Part of a small language model's weights.
Training: a variant of Adam for these matrices, 363M tokens, 12038 steps.
MLP neurons of a small language model. Each row is named by its layer, matrix (gate and up: input weights; down: output weights) and neuron, and shows model dimensions 0-191. Each number is 500 + 50 x the weight over its row's rms, rounded and kept within 0 to 999. Numbers have three digits each. A neuron's up and down rows have the sign that makes its largest values positive.
After each neuron's rows, "fires in" lists the words (lower case) most often at its 100 highest values on Wikipedia text that the model never trained on.

L17.gate347:424546426454471455484472568537442429663475503487498511506431459481409434537501507522416477456575434504537497498489505559537533510401503511462503493546457461530450423405497425525568529517401486407546582559521511461472450438492512460562558476549495467508494516502438479447496514547569455463484439460479515519442491486534573372462438514453511481555407510500440485461564541453367563455542473431513526538457484506534517544463546450550493552500541552555592470479483460516468558448528484548431554552571481512556513429487493521473432517586469493537514497591384531552635471535464453627
L17.up347:424514557565468488569519531561464515608423409447394575540553523429464530552441515522480502452502528470552497491471550605498501570523488532471509517463497611541474476518460424437445494540472528531448498491472499472511526528574426392466589450637542460577429544590494495504520454545540553444558503530598493466501527479576454368411457511530458515528502411473421588459529586520515518510501490437475509520477514452547485517499587442475530477487550397618559431504456537462520524531545448477450531458478451510437576497487538542497518525523552607532515472527500421465458448552484515618
L17.down347:520509441560526486500504623553466488537504507449534488431448467512371376519489480440454485534579445468548510529546456564597443509467500507463521516561466493499575516486516400536386469487473465501575479573482544531447396518560456483460558470449543437541532489515514516502476436410465494457561551518628458459530471539544567559495583558558487482495503432489471502490484392500560430468418493601390492517491532489516587479524435577554475538496438621530434619530516469461603443495473601513509554493467518538527459448482438470519545540474543438445532446495443494549548435464491565481
fires in: "an", "any", "anti"

L3.gate139:538635488538387413515565454462448503505492504434450481513517461493526443484494478539541570480664428461530376494458526504449519450481509525513485526434474483456506482526564509562552494537483554567498508543550597402406470531445551520589562511526543515378515524497471499446553596566558506482491544533448572553457506458518501540465592446371507467419523530521522458540635500474548521473578543495511578495540524622452487529526552511585486547542506574513581495487507489535440515514535505489579436509491534453493514547455520480516388499456530459429586523540420485535421541511540525481
L3.up139:515582533504430473384486431560475540532497534471509493538471537426499484499468457456588497588509429470534500497459532589501557471510484540558504516435346460463468529506605535565588468515449581505477534562446535512512583484438475503495430466532546546460472526487579478485502509528573588510554557433492594456415485459527520472511502414489467517438499470504530417462575483600527533566510435515524386509390504547411556542488426450494391543532445490488598522439514442448473493437511577473487513543514497363446539509571556542482518459531436460482486593480441556585449543556509486516
L3.down139:522555543508442429448490446514477478488477529408557453540491495502523452525501537461506611515475560549439499502516554467425504453516403536566441462441427415571504497441519627506543492451456608686459419459518510427548548497489488546500469596461490533420484489478449513422437473440514520479594512431464563453487531495522475572476460471480556485449469559511467419486465565523427522489466384495495531491480469456442506550573369447496449445521506449485573497467486502435539569434478462463471507516453476534451592457523429576497451448479464459458534416555421499604453540484586524509
fires in: "all", "high", "allmusic", "affairs", "staff"

L4.gate352:582549414483481464604519508460428472496454468513505533518481488565482430511456554508573506505549536433544558542564570492480449449548488526522557530508436551485436552478526532416457591468538461489467544462543511506462447478504495465471574403437542525522475564521537516514499600495606473497557479452461486529484524513550508543541525523476422523475453556513443463414457578577561519510540462412525504416478483474508517602529490431550579527576474564480621481531577504545489419572480487462488628364468550421448533532401596519537462525428434416480508408540401455531531533558565513536
L4.up352:421533581495554476453397531525504511500479492588552571513493478573458456521459500496530365593570476484538467501482492518429457542396586544546517548470515566462437440509525452489486558508382498389578539396536527419598549517508526472501461491518523411515470549519554567483505497437527454538535524581491518469497473467553496470521487458497479441530496484543543455435556532503464543476461482462480498467508436440636469539470461506540440502491516509520520519528495457553532527524554495378579550574412455510550534564468445335492472560556636499601477528560472449564490534436482560463
L4.down352:434543445574440489549511608458492454580465519410447593644589466549452436517494445474457468541562520379564569481583523521493496493475527501477508591533508433511463501398562480509469605561528453417515512470512516512483458479495540480474552527553478488506460575492509478512530515560461450506503461541497534450488599520544514501446553470522428439504456491475435468526521565554485512501475401403553463460530554470560536550518465521590541541428535537584506579643596492560553421514528492488505603557487469451449558493399547542583544492460490442559518530528517587554531500501464553556
fires in: "an", "any", "analysis", "annual"

L14.gate163:519521480554430503526447490544406578538443530539523534573418502521518489502572514511569469478537420418510478468507593541535448532431539521514499422550556536506478501448542487457442504528424468514573636511427467444577445495573512461580528503546594509514429485558425487508471497607549409393532514531502452467597534520537544501494499468430443499444505529494435559451531485506507436465348499525494437515453528525444443499476584461528450478425531473566450388536512431610547504524600457506563493580457503472449588444498584436489459455513532458558516398502440499433531488498454527504
L14.up163:481603410557544533548580634532606542476453512470515452529498421566505491532485484544381474525542479508460508405469497571595529476545511503485459485527625438457427549406488430497562409443563447482448447537515440441481474462557532443540547467546533514540531566566448555555552537522473502471473460438503522528483478417494536404429497507536471482490532527536536475450614545492421555512501534552505567434386523493471536529504422508525596532537491530450484567515532520483554506418446448431461512471583470473512564560480423446496574508480419523517442579442445481403542470533523436500
L14.down163:579522479458518511446484519519390476535471567529572591563475494458458488501411530494453467463523534509488507568480514505569519426447537375519502436610565487552484505500504505530495487533434498510463598570449502493502386438532482420433555444622475517565421596538472525538525504430522480388501498523524606462591491514568492535480580492524480498442494418455485517546511466490530515548492561448505492508554481496515481509449561490634534567474476499591585458591445492446526526543460572489527632574481428537524437443486439479534514500590491554552452423522465487383532471515464569540
fires in: "an", "annual", "any", "anti"

L4.gate224:567528428561454489470521498464417511561513454485578448508454545601473420541509453603528445544549504407582469437483502458462495444500572553450533512504510582492448512503471500527537486589499441488527496516452495478521503513584502470549569426559451451526466457544489591525571568365439410503520443492547525450440433477521571477567497500528406393467443595472533509566511540538561555402486470480466540456524549472421496503479543465521543506436463496571524446531539596590570496547587550476537457491480509512468613432507508493583398506480462478569503543474479469488584390477484580434
L4.up224:571543535488512505516490477552424599534504540459497479526375530565432459618487459488559470501597439372531513433419493428564478542610567535452507561524508491441428454494493378491494488521466520496534551474500486475580456407577522422499568449485489447560543419531530539528529472491449512493508455487520539434463521447594501406480421552451436476563562545448514493461510534509594511540454530487460514502437525552445437482482537509495519437515537530538470479528516500533572458525452517532460576482446351465583568426554486472561577438554410550549530520477501358485533496519525517466
L4.down224:426534489434449470541615548591468534522554506446517484549557513568466501584501491410453461517503546403492538482551549528491500505522493469536539494537522575492496501427532517445457652542543450509460548434426508495489438487530480453480577568580451407425536474529454523495587480505500564493481488545577475487519491491545553490455572478499533401424393545509582517573479470476430454429486367441420504535418532444506456510500503503501478503379424517537533509549464527536607569504503614433550536496484441458550570476514530579485453518452458455478564537518485420526631515480497469575
fires in: "an", "per", "analysis", "any"

L3.gate369:518569601483522447519529470556512499520562490554521435455491532457500484527474528524473422457480455537552446390418432499478440420506527550425499504488480507495600506449473541493482487462524535489551528561578446535452463467470530460576459473518503527572526508519477530576478549449526387426549514525536423495467402406532418524461458587470504383547558564546558515470642514465345498397497508528501540552542539473487539581498546491442474545567541587478422540483517464473447497509585547597421576556582492459432454413523476547539528495484506478577465434416423522554493489477464510502
L3.up369:464495480518467512461442579486486406427476560436480487498495421478454437581409533518632460426548466481516352510472512463454453473459458457463444427541429378434395593486465533518496449517565523525489501568461526523535404573442583455459625559515489458450453528572506563439475421499428540500449527474522478546472493519507499503559489457523508486466465573589473540502598563542525531543536484503563540585464500573544493599542429394519482472520439482462527517535464561469493571610589479510505545375513507435503560509533507479511542557462518485473509543473473487451515507431533544507
L3.down369:560534519517519536498486510562428383497559544523557479497387570391565519611523502494515485587508543546520521493542491508436494492445557461529460551400518422459356489463579481483509468477489467504459557453546595439536475513550522438456567509547478564532552486511571543514491425418498501418518497497496557497517455412493586532608480516596558592465459489617536522566522486491533494494526461491536504584485534470535506532525450447484493572555431456529483508497413541365415456453591476401530533510574424531492578460468522460456478532565470537482539491468519515437517628504528533521
fires in: "as", "asian", "co", "coast", "asia", "assembly"

L7.gate36:508567555497447390538446376528538563538434486511536354481439535398503421602533485517419511529477485517522516428480463494583549442506426418552434442549549460533566478450458460545573453523440573455521549554481449521483557531520589522512526512504527585484468519490500452520510636624413562602508492458464486548509485517545509522498485477510502530431537494491577474602521519525550516498536524477545568514483549479548407541421429475526532496530438550445548503529549567499518523531512433577585431494457472517607435546475522410411431506590494509460407543484523502469500483512515492483
L7.up36:506478561515482567489406404496502543527433504572549555530477542475471640505572471386489528509503505497460461490405386486418563509486430565465451493498439540521489512484458447539424433529469491489507507492521577437461512504498485506487430429441406564630476502509466533481527528451481485451548397540526489451461452588421519571512484465519592434510475457469522560515427519534481440431492458504491496509551516381549482553504422466427456552460555496472630544461576585591524489440521517541529447559496535520408481442571497507499487431574485534490514494495578524546420592507588454557
L7.down36:527542552573549488384489533495546474504492455474447504534646426456461530481502489490519503496473570485591561520448489503472484463442540514434377561548400569506471489483552496468536524502465491468603489441461457535504580540493482460532478483459518508586395541471478583522529512530492493438588502496478465481361435482542581427477455597590479473428397460524401539434497528532517563493429407572514539469498487496573495532429573464506442471513515508425465512495524567460461467548496517519500524577401528470422497501621431502516582442448561443494493422539571447473530409555508523508
fires in: "support", "use", "will", "control", "that", "would"

L3.gate84:464498516592491514563477513455404482529475488471495488499459468488519516563497483476535461427552491453527441425501485532478448561475514527507565590438494548416560606535541475617425634484649444490600439482567452380437492501498604447470527546531506548542485494543392529444538499546459462459472534509532446453509385450552448479540544435488537478513579516516417528535508527466460391544525514520570539495524535458586492489481551443453457495564510499594413429471575482499426519487604497476588469396502455559498556493548506438485489523528459461450409450540543569496487502547486491519
L3.up84:577552476439530552578438576548517490492446476491614476488468539496494498498469552464526541509523538521479402497500501475527433464464472472452432366548519485480469544389541523562572438492427530427481457424442469503578451539493496557546481523594422424530470489508421407565477427388526526561526536464551552387571520455444484594491480480542574479601457508557528463426568555605552459508479465445453397628533449449440481614454467473517518542547473500612525494458518516426567540567511548507495491519522552436496490480482510522439547502517447441529514513470472561532501538553476518490
L3.down84:524518523520559510511449510501503466485545544423658545492360507465513564509357537473536515537470520524466480507506478466504507431565574556529509426570493521487485533447471497488477501546429575413494436430524447513519474515585479491541534599475472474573568480481476536468429489550441465444502437498448553522539474523556589468473248446469504457472554512451486473516514518593528468520545401517460387505512586431482471529539468518496498595463511449551526516454522547442508492513485435486498517448556578572549499517525430523426465543530459472564545426413465498562499468509581493505
fires in: "as", "republican", "democratic", "asian", "assembly", "asia"

L5.gate321:482454511591579537519427541491392516432513469464520434471516508365460484546524505575556525509553469517552487506565518453464461436510511486454526475483470562461523539539586477545446574488493464502562530581520576564530575478363479466513506535374509542562518489506457442520495477515464561484467411456459532387537447479481596417516497538428528483461532463488528525402477537426480604519466605475534487522460462561592512495507495509560450616572578487460520387456548508450528488482452500505508515465488577459483558482496491482578515499654539518510565500588540531508439504476552604431
L5.up321:573437499433527481486494516585466459495425491581511562523511523403442541391464498512468517442574571599495512491447458586462581504555509516487423521511562488465494498543496537550585467454484509455487526561499437501494552521496547486524512556515443553501411597544476533500547399423546520542524512355521462485592574468479535448560504556501471506534439565470510510409485478466450514510428505509505514482523465532550512441556571490557487436456557505588520446632377539486578585535524483502461503541585540529535433423544592444510427503489557421447433548544538451545538458385555459484
L5.down321:500463535431405571511499458514500576533438576526557535520527541492491528406575519524532454531533574512467550455465531542502540477531479470586447594540445563395491491489527552541501509453447481586446580425556463535466484504550526499512546526499442547440417561552425521456511559527510490535552566515513527570582586547388547441484458527465513617465542572477487502421521548489531490546503452472503510440524490525558545500501482545549485559507477572552575475604466478475628519514486457513498462544467623502432476402502507451548488563510514493457443555501415507360504361492491377462
fires in: "is", "work", "support", "own", "works", "working"

L15.gate269:441531456488497538431454456498498523564451422460535537555482540441474528488519521638499469364478464550477418432470423402450525392376472434545542522456543486520536466378570415446523520494480485480575521482476472480502580437406550518466501548507502558513438513504574557458531527455653428512508590525404505526469471506449440439532475493451574458480439490560493545512530550446467434457422417529510471487509462513503474467431575516496557488459590467447522465523401526514481486463490455530510522471586524502489540472573480479485456562419388493582478484479485568488540564532523412519
L15.up269:437456488432468439540475501457526483556472475517564533431537611409515530569540404569495498482477549503629448538462501465521482451403495504499517427548497540565560467484401479464494467481563521505552478438402548591517469502569512470369543442557448500494459558476484529462544524502461393522509509474421488548484578433439467461569589518434565441524486513518539538461584519491507552436474515451541526492467375532520483519458573407523519475525428523547519518424449523535541506461469421553497553510511530518571605529507479471528584550464475591514465374422568578560505488447520457583
L15.down269:473544530429522499449513456463474376427423469503491544545463464471444485546485474553445449515500384463531557446517472451544545459548493507430499542493623541540526567485453475504458421430536453381522480585430508552440547482580576457468536509476523525485436518433585533459528432444523402492402485519551614541484505527456560503578446424434558523465488496457552432552576516518533523468479513538568503490556453530573462631436485466506467469527456517570525548561504489491441464442572519531587528476478502473519461429521503455398560486509389476529608439443512511413525438574526507488
fires in: "to", "t"

L3.gate351:589571511588468453376512438513470566493443524484545464529490510480454545455460486523454494505508530506612535487437446509526506516564508396592505473437490442559599526464447492557447534551532483528510527515465454541483542527582523527498420508431514507545519529445499558569537565508465481461545430503491473500485472413469546582507504447376572480555493481399533525591607394498526453382480457460509527480515456485520580483537520532475580580492425540469563512521644521462511490447479491545589456531538549575542559498528448518469387548529479585515478509572455473555510512369420534476
L3.up351:502538496519460383509444473524417506435435500515545481498513537428468455462541542505378504499603522537440515520401371539458495485526515511463447458525479551445442440521546515524574428502499548504594477539497476516456629459557572494533545486508473526517530487440500558426507627556466474510526484474406521488482454522556586505460444431554493487605529536485495475616533444527463572474538481543601549556575512379515468506533548464471480564488493490494523548634564526494474488478628551587547456525582494532492498452513507423409473500436430540521550463573568524508526500423525452506
L3.down351:491580553518450403469494580516436504506496537402530504562554457392431450489608571397401518437463624455513563500466439532470574490528377400504446516487451475473426522477564464522585502538545500425536579501467448563499527484566553520505479559490392459486439509492486506498467588474408500472528545475483505493480480514570580525425423553526477475531574471492453501521517469541466583468474446497465435499493529454494503462554578428547621579516510534524534488522545529542491540530434559528438458491525455535525520504554535516466610443535467536436401561538566485459446490545565525586
fires in: "for", "support", "against", "control", "because", "supports"

L2.gate288:473531571568571557568455541470461463528478466500673553551537524548501538462479491537497608442438474522476583398453526534493437533566495438429515516600555406448520535519480532518526559535500427474497542465491526519441567475484518513479394510502494475496599504540457475539461476503477411525416497454530517572577427552481475446495550466503533522465498591480574535574525536492528458553513501348496496425482471532553488500537532485572525589443559473525485583590501578591438469510506429554488576439565498543400480547574449483412458521524475456520522483542513608473426455515483435457
L2.up288:427453462473497519440440497484522496546449472509484495423461466498478612484474455551476525446468462563416431431616363520465549455487535429533493518571496454629450508410462442471548543434532550473502559466478562553505523527561575531527537414579509568516457508581487483550506439554519427495493554564453450620467520433490541482457503497549523562472437505537524511519468498520584432527484470515594441478456530504486613548506560428553487526432453506419516435503553496548579455535501431412506540477542516493437511452466404503508491604540411561459384491450478475547427472519477455579
L2.down288:513423442500435491419490446410584475490399493447469490423431394482486482502588529555532490458503501451437465481493474479451444511507530536540540596444454515446479568436485440446518516525546518471505574665518549628460567466456527500466555504443481550487472587564581491521483456601495453513542471501531447494469532519460485525529573412489581500518389657544481504518618562553446499534452469462499444478434515526606484537432546460461532443477444519491584499490516517523533516436540485483525516448569518494576497491475502499516506434425508502560478461351487501571533476552434514521
fires in: "to", "top"

L7.gate277:482498510507414522559475557461459583536561505519476530481457498523561502522436453549627472365605478592453494455523525475524469410514461459515490533569540516506517512553469490424521527481455458534508505491575516572485433467515609524467321529470570521458546555442538477594527600522523558412504517519496490514406463451500537552461469455428445529545505531396487522559485457472418462570428540515549438581384565531523500498496456600457575537507444544502503454523484500512506542539400424599541494540487516541525586488509453498483462575449477538486483494543403558466564547510525578493
L7.up277:532443461424467588532627535595453530524500500547504562497472455471484553435390455535509578489528596534462521500525579512539429485493491472477471507549572483484510591422519575550547436507402490480488464531504561560517485457501559496475426554457498514495517551516415556543546524544534517489528479480523536505488477506512487528421448504470496499486465561448595504615462512506444463598455427564555493645467424553498448584522533468426522529528457465511528481571426417585544572406491466574595507557475535535493537487584487535584480492484414548435548408432425514564585558436477495505
L7.down277:580409558479491525538521490503526449427495473523460538455599478571547504459603486507507445467540504500418537534482564516527488469560564484556428497454582500455505507453463586520437470485458518547501429481512570592513503465513518537488427457456509548453537533541568510543539484404530555518490501458476576512608476536485487488548543525514400536503511484344634440588475455537486516484472437551492550575530377514500427531542473539412543465580539531503447518523345494564488583475482512531478545620436513538496410567567516529549515472515433520558525416446455483468529533515405487438
fires in: "he", "health", "heart", "headquarters"

L13.gate31:582395470540478635433508502504482469464520552538518480533459491438536466413555468536594418523531450585469533536514516481480540499519562442520476588519518460544518444504507558508461488484438531503606531538510520503496460451415551512487401643502548564395464424451449577471551471493429501449372444543473484483452428450581559437516429533443403491516545514451539503494540487482414473559512558481515570526648501549607501497445540565550511496601481506484540482514469525498502559457533510544491598561485583536441473510437488536507513466487439528472527480479412597419478507462538468488
L13.up31:527534457516432510485488483412465517474479515489535493534492460503485489564546403537603521505561535416515508467442548494545439557570533425542524512485500467529501571447520572438587485537564458628596401509566525368425569465464404495589460489487477494465431494429563520520466448419574567457481482471455530555514410461473520482547533444524492485609540482555517494513483480464500492544464492511599604543493433507537523533464496498532490438565513542420406478559399523432409521457495473545582514625504539515486506601476468569499455548499459520555532441517496514503455460405475553396
L13.down31:460408540487571572494553567534493447439457425539458452527593423598568475449572501525539472449501514489522533447551523539427562385518459494582449529489537498500499547507485503535394467437588615478475499556508465510525453413534517457400442461538504534340462481429586461491446542471529603489543559485512572426559462478533483461513444529498400538523485504366503430598489515476462426512461532562511464501489496489523430528533429476514533542441459470487463515515479467604492515493483558485471547536476506461556547550523458527461481465476402500493516491459339577458562493521440497512
fires in: "he", "health", "heart", "head", "hearing"

L7.gate238:447502541551507511464436514565462487553454438489459515463517563509415436473572558560553449467544353467530526473501441430426458478499575466493461557495518448456503519455576432530425510494541512441511537514529587401510514526552604547491567518537460505518513574544461544525448529586555490492493583505539471513455556498489442490487476454446505445437431533559476498513590583547490473520430457586413513409552536530517522489482610417593558510558481607513600512464560587469539448492570470556509500506522531489349468500550524425472572505446428526514406527490494511496602543558468566489
L7.up238:510548520509530493480530477545475403466471478523464561474526554523401543521503543509527500499452503516546484450484426464532448531505552418440461448532643450455532553423565465572406510501464536416494537503525611531490575551505471591433579519554465399517509548461484523474386471525555515541479535511543573594528596530511441548565511398513519465385390612528558425562513508597564524534498404599463512448528426516570522525502558415606518521506495497569508551467533473487534471486527501501550544454463478415460582500578439501488533503497468484544433471450528500457573496554487525545
L7.down238:470517423498464452502539428532525477514347505438458457492731500489469570530655489486427520492493496549506481525549472491518559471445487521555526561486458568477516518491541447425470524452448497497483509503450552524507512473502488545421568427463447499500479528492541543479484448531546425480509534592526520561492495601460450473527529433553499481475407567545559513614465506613487522496424403562478473493538532537612495507490496460596524451569466518501523561501526430504525551471468465478528539449529474415488532510572525523499507512532413499529467462410487529539667476598454533496
fires in: "to"

L7.gate17:590569539614485443489468506469509613424491469498522466532510546495450472573483395536480482438574540546489524451493457512444435505541545436521615504532554402542478501426508560500532481488495459479502484563494551510406513526626545551506504562505403518573487505533571554558465571584525490411463428489478485500424435526417654466552491576517493462493461531527460557466507537456479502475459508440549501529553518490570538570542495456464506587488477570517503429522532542557516442501550581530550438467538580549394458420454548496535447517523613549455485506431568576437432449536516492445
L7.up17:503501606545491457448483510519473456459578547526585564495517527438525524517463452502494519490535558521414591540432443512540541533436486472424549476528607525538458418391564526490513425433464519505472430554552486563557603497572517569516490605496487521545401555500579496492430481469574499512539415560575517519401420525458537540507496645489518482496533515437502485483484504561563452514469491453497387534554521463584471516637464458428484433508474556518531546541514508523627491490537513479543502526455482538468509467522539484566451443535629502488468510478599597536486522583540457459
L7.down17:537569558494539448468452546593556545434537484541537489588688518442471537523563520562484484530424659514569596520531474550485579480427551507418501513437477498505497481463605508526496501505493587530493420374460558549543523503542593479516455508454570508451421521472523555516479477464479581449453478553543542552437439593514535545502437534526542515435571489476534477558509537489410478477468472560533435484573428419497549446481402537460459557490489529518534590533547553562590478536535472534496533538465564520446522448552458591516554556488471456508531531538514559454499536528431504514
fires in: "addition", "development", "form", "work", "works", "design"

L12.gate190:482463504431506544594547509413554469521484502481530440486502459474492518614584471526533514408611453525430489497499453565482479541512504486533525451552512511471458493464528602510475437582589447460586448547519548513531449486627530436481495529517472516469480436465489477445385451489459447397488465521524468487502499486544551419454526523389468485483483471439538523462418460487488484383439487403510601645485517448488515540473420514555458443501560583597545460465419513490514476452507508500485431451422520526453482546505564400539401513484403513492439460517419608523529576476494479500
L12.up190:446502434567581523527546577476498518524478444561548497515515464451524505517561477449506475573443527566497528577492500584404439489487509507474448501512450470471568490523459531503611453466577442577470487557486586547508472491547420448487365492467463514385398547509536517505530558547480489529428424469454481478508404511456541502444508328470492488541530430490538493415527493464531465432511533481574511507516468558561446475528556503581630564567470457481521531623466494602488511435439502514514572516459461530520478513546584510521604548547394488470508483438414570454511476480538422469
L12.down190:502438491543550572506398487510492520468582533567452498542573531416477465573476573541589531594513641483486592474522485481510434562517511613488459428454490426441509597487482570545480452481550527389405432500443599537520486523573527447462430523494496562420504568453548540491503438451557561519520457442509512495524518488478553491484549528438525419538558418473585528590496469488456409517519533541523387506464459388560460565493472539519485488535433520441457458546441506467480592476426497541494547583468539547550418507535466540554518508524445508466487423482448608446483472497482494483
fires in: "he", "health", "hearing", "heart", "faculty"

L16.gate79:448556416446416527430449525414526570469474381508494508445555499489436520539531489518463518559448460604529438525529444552447481411455520430484531494457486554477462469479562492514507501498468478493553488443477543543452529491374599482486504546445471445545428594478411523548510408485479477487466550401475548551528558488551520546501468514443502509413490475468401487548465503505528515439523468477468462469504524551620579487488588513461603449579488478475541458492489477458441612571499509414401531500531461435478523554515603406442496626533453489536502501546479575629503489484481443428
L16.up79:485431434494472516491429606522480479493434455458551514473483535512516441574508478633535548516544492566520482506493450453580453478558498497554502549534584443419455504498513545473513531490494427485481470492491416519436532441473533495500488467571418561493432586558544564578487494452597516502489514507463451473526486425448532554459529526553467469488542412469522528601512585449561469468493510484600455468475445432532546526444538398507506455461534534461466521487498533549566541512643461630484579472544566574544447404443542584481441472505458498526462478578680553449575446556497514487
L16.down79:563527457571444522481576431462471445477457507473452523457374468454470618469558473458572595570513377486461487506506428476593514379523525514507488494460537506504511584594487508489483551505492492498367425433447511535507548402544415484526402464346503506443535550508480563549471505414433490454471535441471496430566497603464462462454521483535490500543510495543446497528573536516412449456425501462430503474478443488540478529505467497565483487496524536535513509494451480473397454455512521452489457466542471476529502565589468516418511484445432490435481476438495517555485538573493345556
fires in: "and", "to", "began", "started", "led", "attended"

L14.gate338:565577534446454521422395455495533504614512502515523568502439482477396520462497480540452436486517453575490405427472479411432405464478550517451499542508528509555575420534535464444531463501547437409555500553452562512404498498511542503363472542442438520511434565538413532566421498547516442563404484571533521546500446489547396474487498516399453480441487460484525569542444514558458499504465519532488487503523503465489484481385505456541477564483515490453586528469479442363483392532461550490558473474518501475473515478619581471533542529490507528531455481414410494489485598544476486471
L14.up338:513514515516508468522506422483526518526500325451596499520508520482543569566525421594571444419445505542436444499556550422507431435622430531555525498569527491549480546480480518374532477505472497536589454462472470608500522585496537485476437476569493513533536524537478453597513474573561381528525520468443507510452507469536520517454534520498438460486546492483523535550561484501544586506496429480601451567487406427592482464488469458480484416546519581435542535489579474497457476490451360456548432597562553504500531449475490433509504491497451543566463500503474527553495505555548536605
L14.down338:489445461465524538444478493422458485477319512564543484483603465481460493601441434532478537495459491487517430486444490500501513469461453562523587484608608443516478487532497437465554420437513522462489500533472548542527489478495559521438437475498458534490533553436488526492612542586551520555460462533484455536468450543514400530575532409493510484370532595495518510511457478557504488464451442529482470476547521563603498607449505487602563466495471557459540531518583450472492501497499514501542471428499558407474493498589412552515533498451506538552641468388487478588494455586453527501
fires in: "to", "would", "must", "t"

L4.gate375:525581593588437470450466474458479592505505430440547518513482418481472584471493501496473468430556459471487472500472495436468442405562491449487552530571496550540542512485459476536530473608525448389583473462615512488498567407441565449549381463495461564530551532477538533591520515546523468558459522564528503451407535466504445479491502503506508506535515497368457450521494585467513551475440603420531524537527423504506549464470437418566537532550468600534520525468527441574476528500445452538568368435544481530505405540479509494499506554526453434471437521466418514433526447503579483430
L4.up375:595475548465527431426468514540548483509554472478482455427495433482491605466475485500442477563451537447510493574568409538480439425479481439508460489594472601549591565456562523497384437463545411388489511560526518546569588396481557432460473501585456524470490471491557494563534488585540502651532455558516568595534523568513402518474486514497599491454438516454504483546478564534529528489467499467534471521515490496509490531533470513501437485473470592563557474553436460499403584450469519535589445445499556483537434459495508491544484550501456480515494531478399470401583475493497548569
L4.down375:547436585451506518440466462538459497388443512321497472474523400512480594479522456524439505562458496474476545432546460560514386401466434488493556566511513498535519571453592491468471490440497511501496560516550503484519578427542539475460533479502536582514447556497536500485543525526510452563528507572587626574527474531612545554553456458470561424451511603440551446562463549546471560549487410522483448507513522587559418521447429503496476457523396504537511551515614451577463541467457538528540511578509559514487469514502482494490480484534467454468463439443451440510589450550444501513
fires in: "can", "which", "that", "who", "to"

L5.gate58:574521545583513490469438458512447531466538542466501524509490537505471562507554620508525466514508410387465521511397494430549489396542532456574483473570482500466531497536449416523490546507546518451474531468522515574538484527463584505542517596463482449474474524432588550526436576486426520402397529575488456508537584459511425476511471459462528468525463448448509576449548548469530452419370556469525497538517492566492532446380425581578530603470474567522537539526528571519467508424461508534507507411455450540439397473530512479453465560457431428530477407433468503490539431590491520471
L5.up58:483520543447501515504476558498527486364488463504557515513580458545515518490551486531504522469500544558429460444405483600501543526460484462402517459490490476452487456479447474513537480508476458419477556427514505506520596465538563399470528595460352547516600541506612458525376506507605508522519551599530456453429590547466429454504489524573465416448529548474544470563408467531568512527463542420582508518567524427437589562597454446509397527565416499510500562543497520474564487468443553492580493579468521506489448431464536471498553473480509546507556540541523501480541515529447486564
L5.down58:500453530475483531487527545429474561496460492509564543448589454432520453454554451495429491538494554556432524385479494522462473492483452481440550471514541480530499416524455527496553453501513490553526501509524432441517503494551494519467499505412414567609394501534458547515513438552470481458547454516527547548457512423505436413523428574482461403454535371496463394569425458447629610391469543490564460448478390429615510491440430440561492566578444506538577532527564481555509543532435513565519516559491490414468510529437498539433558458511419517489523517496539434547495521555470503468
fires in: "can", "will", "would", "could", "candidate", "candidates"

L8.gate285:484543508545527511475498552545438539513463483451458544546461409472495500473513456520458454484566485520429429444418483474510454535472521506506457437385479536504492402375470514669559550584442495555501508527477389392466546558513500420560502566571546502448493529489575495568529532543584463480495476464555538593380477526443447495509491489507507485470517561493495550482512435547527487418606542496561542549500433561519588502546472436547563488449516441447463371531495517562536464522489454507578409517613473478443491509495544430484429512502510512516391540566456527417478540448499576494
L8.up285:553616507474530514471438544480532582508566538424483568485473480547533593503490458528488573515395481499492365458501517527425448459408493529494560527485535511521462491554559569546584460475492450507594404491564461448542555526488535568451506542475455529469535492485506592511497609542483577487539469508463508396584470567554448475481551441444519365540471506653583578531521510485464530483472574519521496526434577484468501499513431455507463575462478489543498494540502611455417430486550445513571506460598483584554536531546524567523510540543414505529561513455511614545497524508488536492
L8.down285:542582543513421484492505417575497452528490425517503504494622420500520523460338437571490455443504598560455431433491588538534465444542482521452372365438495512431483564474533524524451574547496501503485495489510458418560575557518433490474454497481579490517564493450521485554355511580452445512467478427428543503503464563442474550423517508478461401505479462531490497517531548570515485454491417497502515536472523464487551442478500502437430593538484541490539432388371506459425493470488492530542441566587452495498503454481477507446461480502450571505453474484487469494499486489525604527
fires in: "all", "allmusic"